Weights of a small transformer language model.
Architecture: LayerNorm before each block, rotary positions, no biases in attention or MLP, untied embeddings, attention and MLP in parallel.
MLP neurons of a small language model. Each row is named by its layer, matrix (up: input weights; down: output weights) and neuron, and shows model dimensions 192-383. Each number is 500 + 50 x the weight over its row's rms, rounded and kept within 0 to 999. Numbers have three digits each.
After each neuron's rows, "fires before" lists the tokens most often just after its 100 highest values on Wikipedia text that the model never trained on. A number after a token or word is its count.

L7.up1394:528482528515514433475585456432526525428576422457564510517481570455502494548505517557534429387525486430483511499517574459466473518523535510427467531382486458462538490387523460592503464514462434529527455421441427506596460434484495470515510534508491430517473541506504580524462445573527550571489554593523483408446462543425461459506500461443526474500439528651452476464490438513562567440502442439528456430512475481520439510474630465512481505541441546465469522512520473482510515458475539525469421531579501494492491491504594569481522520533494450564539521449515342528420645545505462511
L7.down1394:560520528494496484551485484520573417493529512452457415499536365457510437474475533497520508571517465512483500464539533472618556492485506594512467475597630552396488520463510553468524452405527554510497528436475443465547441525509506487483625514456500537538586465550488464498500495582541553567568413406594420363536372613527445488495483506561473525530482550451402465442568557507503484444449471590581515468441580493493519545445485448482496448495485491497535563522589601457524514474509528534406465474524546420496515509474442481457564464490569443432518425463581522385463474506580419419
fires before: "9" 44, "8" 13, " the" 10, "6" 4

L7.up19:469522370530561408454520598411589511516557508473546454572473596502497457558501561503484449537503583527392444520491561418408506509499435492560513496542491544382511424538470525503516502389427440350552408580425459497443512533530538417548485509515574513435510496492550623476555469552446500409522522519458492533474572481507481511437484573493567393480520500506544578549499501493522477515551502536599392386550603525445447493505591412475523502501584534560591507459401529506495419540396504496451580463475433473396536552553484450516545573542534554468494545414447532406521485459590471472
L7.down19:504541433413517528484530454402487500506507501563542508455462525445475500569487424446445532430520493425533515474506407417546501483478549560563571443524508460591540557561433478440537528488510360551537435496563469448534566502511603509459497543519459520414527542458490617564506467549640455544504499520555481583471502566556455519590404441479525444507551474491502621463480616532450451530526531413533474482461477522576515471457494448537407482615448521545476482549408518457507451474477507519459493481585455492482557433481548385536464504588495457458443440463416496523556478506451479532
fires before: "8" 15, "7" 13, "9" 12, " Weir" 7, "1" 6, "5" 5

L7.up2191:534582518538552503596572483486614517533510530486529500551528487555594416587631531507526520491559519556514442563515424443582505490413463610490434510490507495547476444483538539464484530487463474384580559498481517492499473540546457536432518419498483434465530465517525455612439474411531554485555465511511492581538527562444494413434464514502499475499382493524462512497471477540515574548443522412476454537535544471507454438595477521412554510585484463454525430450460507498488570462561522500420512543507586463446532565431474617489536366506431542544523437491452572451472522514438459567
L7.down2191:545422573522468474416602563462528536547574512491469483574474451550491479464562503556550501470438450475434472500444498420488529442573495447485499461549557499522515523463483580490454553497459593457465429493409540471531470543443586512506449550472464415473444509417529444556478525549524546508554476529423502531538446496529437432617482493482547542612538414495521543497518518444472512500509486559525464439546403540509489543522427492497451512543433503413444471478515570462454744461565456486460488431527390510533525547524495567457456493418518493516536511518201469490478544494487533464
fires before: "2" 55, "a" 23, " |" 7

L7.up1207:476517490601560514441476549477480454588524408578543505555520480518515489469602492507591498480610521412485479478520501480448530491460503472443540442462489495439508495540565585439588436552434379386460532439431425561585418491553505545406549589474524460472450467555552572517521401516442560534490546576428567414494518558486485427518500488430502580517517537454502544526508517563439422477458495426470417470483523525483554547501546480508459505485476520459549503494472577461487405521521567445523505555452508477525405467474486620460404488444528509529513495450437430457446511521421564515
L7.down1207:509432488473431463531548461444569454547549486450485498508523489539525524532429464443427476495562558514499498483517574530504506488620522526511489493582555496493507424480378527588369508486536481533544526425576506539470469511452581535537544449414459585473506551550467572549507539505527520552507409442432503446474589514434449511500382522533493506550488472526473513525431600517525540572479471527522522607437407489432543517510497412440531443402500538449500534478540495494491546451411573513421554445530483463576528566494532516515477458520554458487430559489473440378530402507555469443
fires before: "9" 97

L7.up2199:420560545538414479453619505534500473519395378498568511500536478448489452528498579516486458495432449548422454544590486463490421508453570571401449477499443387438537552497556463561532464524436504444578479577472544493491553538517510560478482437486428455465536532404467429502382409565497537527561533524484430455502475559473506446530418497540502421443464584494533559499464529541486487499504541520498530504517503524525511435527493421414511489435505541493441496487473486540489563490396507535446465467546516455505522494511505566491634529501509490544567520522409520465491473573562424675
L7.down2199:454430518560468449425471516477433509369476479508426463428507545554484530513412458599609513578525400481555478500513505543456514516447462491504489526601556445552398515500528557537495520575527467546497393557550492478517534516448566565526500438488534544530588477540472515509528582521564522484528477544476495465634506427456488531479477557418455549430562424419491542537555421569457480546450482511520513497425521528506482545528522522459579548508577503489521529493489481464544672537541489534496395547406501525415507486567519512509468561541519505510544442540305474518488531536513566608
fires before: ")" 54, ")\n" 23, " |\n" 10, ")\n\n" 4

L7.up361:476444479556497492519507493491463571538534455467556427542439526502617481532539604475528451484452473471376530480492550417436495452457432582485471464523483462443507480525440535496438451528537449517438563566465475509454593483488545531463442438636475517518489452529547577497561458469424506574510487544557522504487545501539408449389493434553505438554544468396501506591434472425522526406520571473502479526561496550519585545536466530439491520496511523571495492553515484503517473478506503455433543543489465490494459528561588557502471538577506471462532438407480460533516511577437549509
L7.down361:494549526465523456479492514427517527444527554433495349472576501516540479561521542495493569572621550541503555476556512506539482562385610495521501507538485536530398463561486412503477481409502492518531452446468399424472505606535476451529577496550476339487541533476592547531500515468424484481522551495527615498470528465476478531500552499493444554578521481480439547498544566510440522446508552509502523485505541457486485513471518431477612462508554623537542447457401484434473506557383419565409520468456447534512481520469553528499529435509509520533466489449515497453515546505487404449
fires before: "2" 37, "3" 19, "4" 14

L7.up2808:477487598543532365493502416435534476407506490554513418544536564513462515513564522534538525525541450391530351496500471498521515498543507428428558501524452438525572585400515600481473525657463375506531527489529447536573549487604524508537452473490463479528516396562508526568505456553566570439447484636487404415537545477488473481528456500513432463504553533424402530604531455564474538477476417477446571486555454411492563549568551565489501601533524519468549489455559559463530497502521495495533416486506559428542453476531497499476604522505544490426544427537489536414501470528504459620
L7.down2808:532403555556509474620488371559560440563608513531533499522476486566473524548523446405486580521567502400533418503456504461534535460471473418509602426499505532521566622462541430572490531460452478507479521447543516584539466465501483471414535455495466531539483607432514519612473527532591489474442448498533434492582548453570448518529391459508418504455456513541513523519557450554531543435487426526526487427477517464514485470478453529543547529563471607480512574396474500467543441557443450563494448521515508488568480521502440469495531528471533484481500459570353650493448516463497466524
fires before: "9" 93

L7.up1238:460516523534515473449545500639453498521429525522498494548531368477572457483597539416469512483525505459440490540548496504513483507545591507622425464503432542411506526480489493411552570486517491495586532408428520486594525411500491526586441554522533491474542495460576417388421421501434530488585543524553566479499563561385373491400488507460473520483568528475433588449437466594532542567454599569488555506537499491423456454474614448483510472506549575511398449465512482494571536555498491536484481463537540520546538481502490455430509432529383516438463525523392442528531496545468375475
L7.down1238:584399435540547450471480495476504480496458492457564485530486475459450478473455538545502465517522509474446582498486478481485493383657471440430463467468571490526479445457532496512492484462450510497470469553516523456485431379456497454518433579508521463477468536450510531545438597490536500567534390473484535430536505521558506427512461479526470502494509474454551421521586511478511496481488510501528450472447488509452512526523468507496569450605457475446491500497568470471478886523428456541497571426421485480493474552578529473522563598475494502497468461453234505563445506433530584491
fires before: " |" 48, " the" 5, " |\n" 5

L7.up2313:465494488517474500428571513459445451467503522467472518434491455449457424534515444496588482490542522417442497511480481546567488409561557498481557495443441497545522541527527482438486482507498438471450480483552425468500436569474495551499469531471536441446533476487433593569520540535502605533564535523407554602431455535530497481534455549442530489512616608555440480469543467558592503472457425498464534517423515542484430484550578427493559472511428506392422596505463520573436476492530429564434548563458511458573448624485513450572543509568590491595432507408468483446481463463505553485
L7.down2313:506474469495457464452427507437594540479577487483453515526467491475429470624489465487487482451472489514526445554436469496482537421531415480496506530491584542489498424507448569472423477437532458513524543462457534558476439490515511564454497534525503530467569593466501485485467556551520521509514465443506479499473470438630481512564512456457551551496448589468518483574534444441567518539508506391626445486457508471467489476478565500588461511520560592447461502545486594451525416401477487560497533471515516430443514455476490510468506554532612484549459378454435630534562436511616541508
fires before: "9" 21, "1" 18, "8" 7, "6" 6, "7" 6

L7.up177:587563476529445435555504528516510487498410445477555539616478604443500542522531473546536474571502504458451509545533651562591511486499498487514476444464473470431509506434612526404490457554507431468471463369408417431512488523512480390550446487440540516451493480494409528557400568513413501496499535430587414612474611445429496416407498504459534477588424483507471497412538526518530475464466488491535549457485538533593508508544444500498504458570552486440473483509635582459492448558412667610481464475469516476566494415475573448527518539532539515510501502500418480485521540432549484532
L7.down177:477402487464547462458571460506602513544530526520540520487426517548427534481499575496491481533526474535486482500492531520525508630483399515487514551547477459550521455492464472507547515617396474615477543546536426490458488489437551474460510471328438466499471441464460411477472482510601514498544423538495588422442536538481453491491517545410437439582571385547548576545500456509502482556625558502517508462527392444587529504466477477562458422624456462449483482552457430575530347507503497469495453512479422581453494556487502554535498514548444523498540536457390483499518472525451487480
fires before: "0" 35, "2" 33, "1" 29

L7.up1211:526412459485502431511533454527411533425425529562573413499543477500488526534546516492442525451488574530401468566440553484448501504510467447541528433475417601409540546486535564406463510465447434514602456443532492501498440384435573441450471505458496496470480541431456469496498454446394528544562498469541514493499508537423495472455565568511465475536481461513486485434430391465498469403475527533440495489535581469485533492427517488430549437524506473377600523498531502556539525470494632490519569541538355569438435525574495510572541494511480474580584469453418559451481554466438485492
L7.down1211:462468410511479463481435536551417479496624487523491482517599529447560476479486465422585455492647544470437510445520447458449577601462485445550526487450422526532512511466450564476439484437513493480459540448562540528500522514562437476548504442552487442488478439430436506495488554474480486481539407531453546547500555565523467524516546543411536565483481537518572504425520503483532444533550424499549541492533535550444561515555550431504381449573465420456512510511504558439523666626443518551532545463611452523424520552446513464509519485532493478472465446484283544467563484462514496566
fires before: " |" 59, "." 17, "8" 6, "1" 5

L7.up1856:535587475550515474515456517490476557532491428429545483507585515598499457573519475557504447568528547425381510558502476542472570419446546414563474458490526479556473487506485564533545471470439515503361434487526516625525481492527505434538473589428523566464385494428423557490526417452483577474455532524479476527480555479423529528554484590404573479477522503499528518468499507456506422445423609465542456470518591524480483456459563532513521482538545485541509498503503510507455506533477547433521502563564501507589415553486511479495412441565498472421603478554475472532526419487475507574
L7.down1856:425433516532530430464518463548464462603523548615565460476525568512458532439488488456580539537518623540497575439516563568479536543496557511373474472483424548507459532503440511463511436557429479464510563537563396536459561569509541504421426460525495480462595422417637488486436521457427444472507513465476510452468511483459480467481483454440414463574554456443479595415473474484459451581576454499504488433495448410538572563547533486540565559496470509567535451495451420498526431480441467489517515399576508470437531529439521469553471548489417468516545562538459553503533514510508454535
fires before: "1" 39, "2" 31, "0" 29

L7.up2406:627603444530519521601557534525467531462505437378520508516487396391517523519437454475472475462573532549437473517517541492453520459442467486594442407503459490517503537443525567506552518547531536433532491494426434534500549567552500441523502527510467450494525487563425487548497530452443501552518484505455585549490581395536428513531502552481515493498638471503523562469522584478456469519483487422559427515568604455539520522565495417469552470542521444559541534499455606402471313585495559485441512495546507509486559534545468475469462516532426528408537534464458427493511474425485497462
L7.down2406:394444532489479528426463500494514429471491500506482466499537543459515488458471444455474484487469528518522500507484542500423479514475531573509462385518490581541425482532457434463434515429518526511447518503473527430515495417454574534418473511397499450444497516477598547515517623577502515470567461410595483529467501471480495497478505500475563575580394589481518605458516505538583535556517459441514531524574534447491417489525538489486362532609512461478506522492446374442443549569521584495474500607560472448395491554525489468470511426532510430474437490544473455490554530434467570454
fires before: " " 36, "1" 17, "2" 5

L7.up1767:478404411494449492542478595470542444397518548505540459518471606511502422506494481511543353442597532426432468484475483450508466547493504466491517466437545450543471465479495549561505479563555476418579528516528459504514547543591568467492500434445446425444478580454491583542530510482516526445445429509396452546386495521463491515455506485471561457435524505543492528601457484587467465538445459505572461473421525500529496483548522485562509472513481493414435458569482558418522470420469533501391484457491489447474512537499506478499541546535431454458472488597489427511517564495569538512
L7.down1767:617559595537527596463461427572468463544625519434423398463457397596495515499432469583533534511504483460563423490554458504534529472464427419549532516492540558496471452393524492537425472477472410519554533492395494508531504484510432465513512490497409582548520458476451428569484457509560504606416571450517445529561502580529497471441500449521541474416363525476569532520485515549532449523528459511485527517430593500521492527510406499538516463578543506549484537578459612553503458499583390585483552501553495568514454555536468557589496461584501440487431432521406394542498488599536435508
fires before: "9" 55, "8" 12, " band" 4

L7.up2231:523526541518585447402486487514484573544494609479603453511501425486423525577477586475516389490487503489521461559503490451369528483372584435421477538394516495587556355565529551528488527571541465553551486526476490611488482528491551381415443435597465540429553530424517434422462463479617538566473511546488527521474506424402504486538507497473585497601477446519549499481513452478458438430469455464525519478561457483531460555455508441455516582586578592508534490505489476402415531504586498441501623523528524530513516531535543549443388572566459440455526450448452418568526533455583449577
L7.down2231:503527494554452521548530427488499471479523412502563484552538554508512488436449580545506502464545536540487498525516501568530614534589582429490518473514549570526509483476552479451527591418498487514539477471475462540535502554453481533515554524449535505395541449467549516493456561575508518416478581499520498424515453513557501471546437568475433520454538465440413461494480467548479544540548526460549436504537496562561567434475513529514504520527541526412524537492460467490394581545547454623470453473492464467557518525447509499452553569478490455536478451464428434426542427471499454440
fires before: "0" 41, "9" 14, " the" 4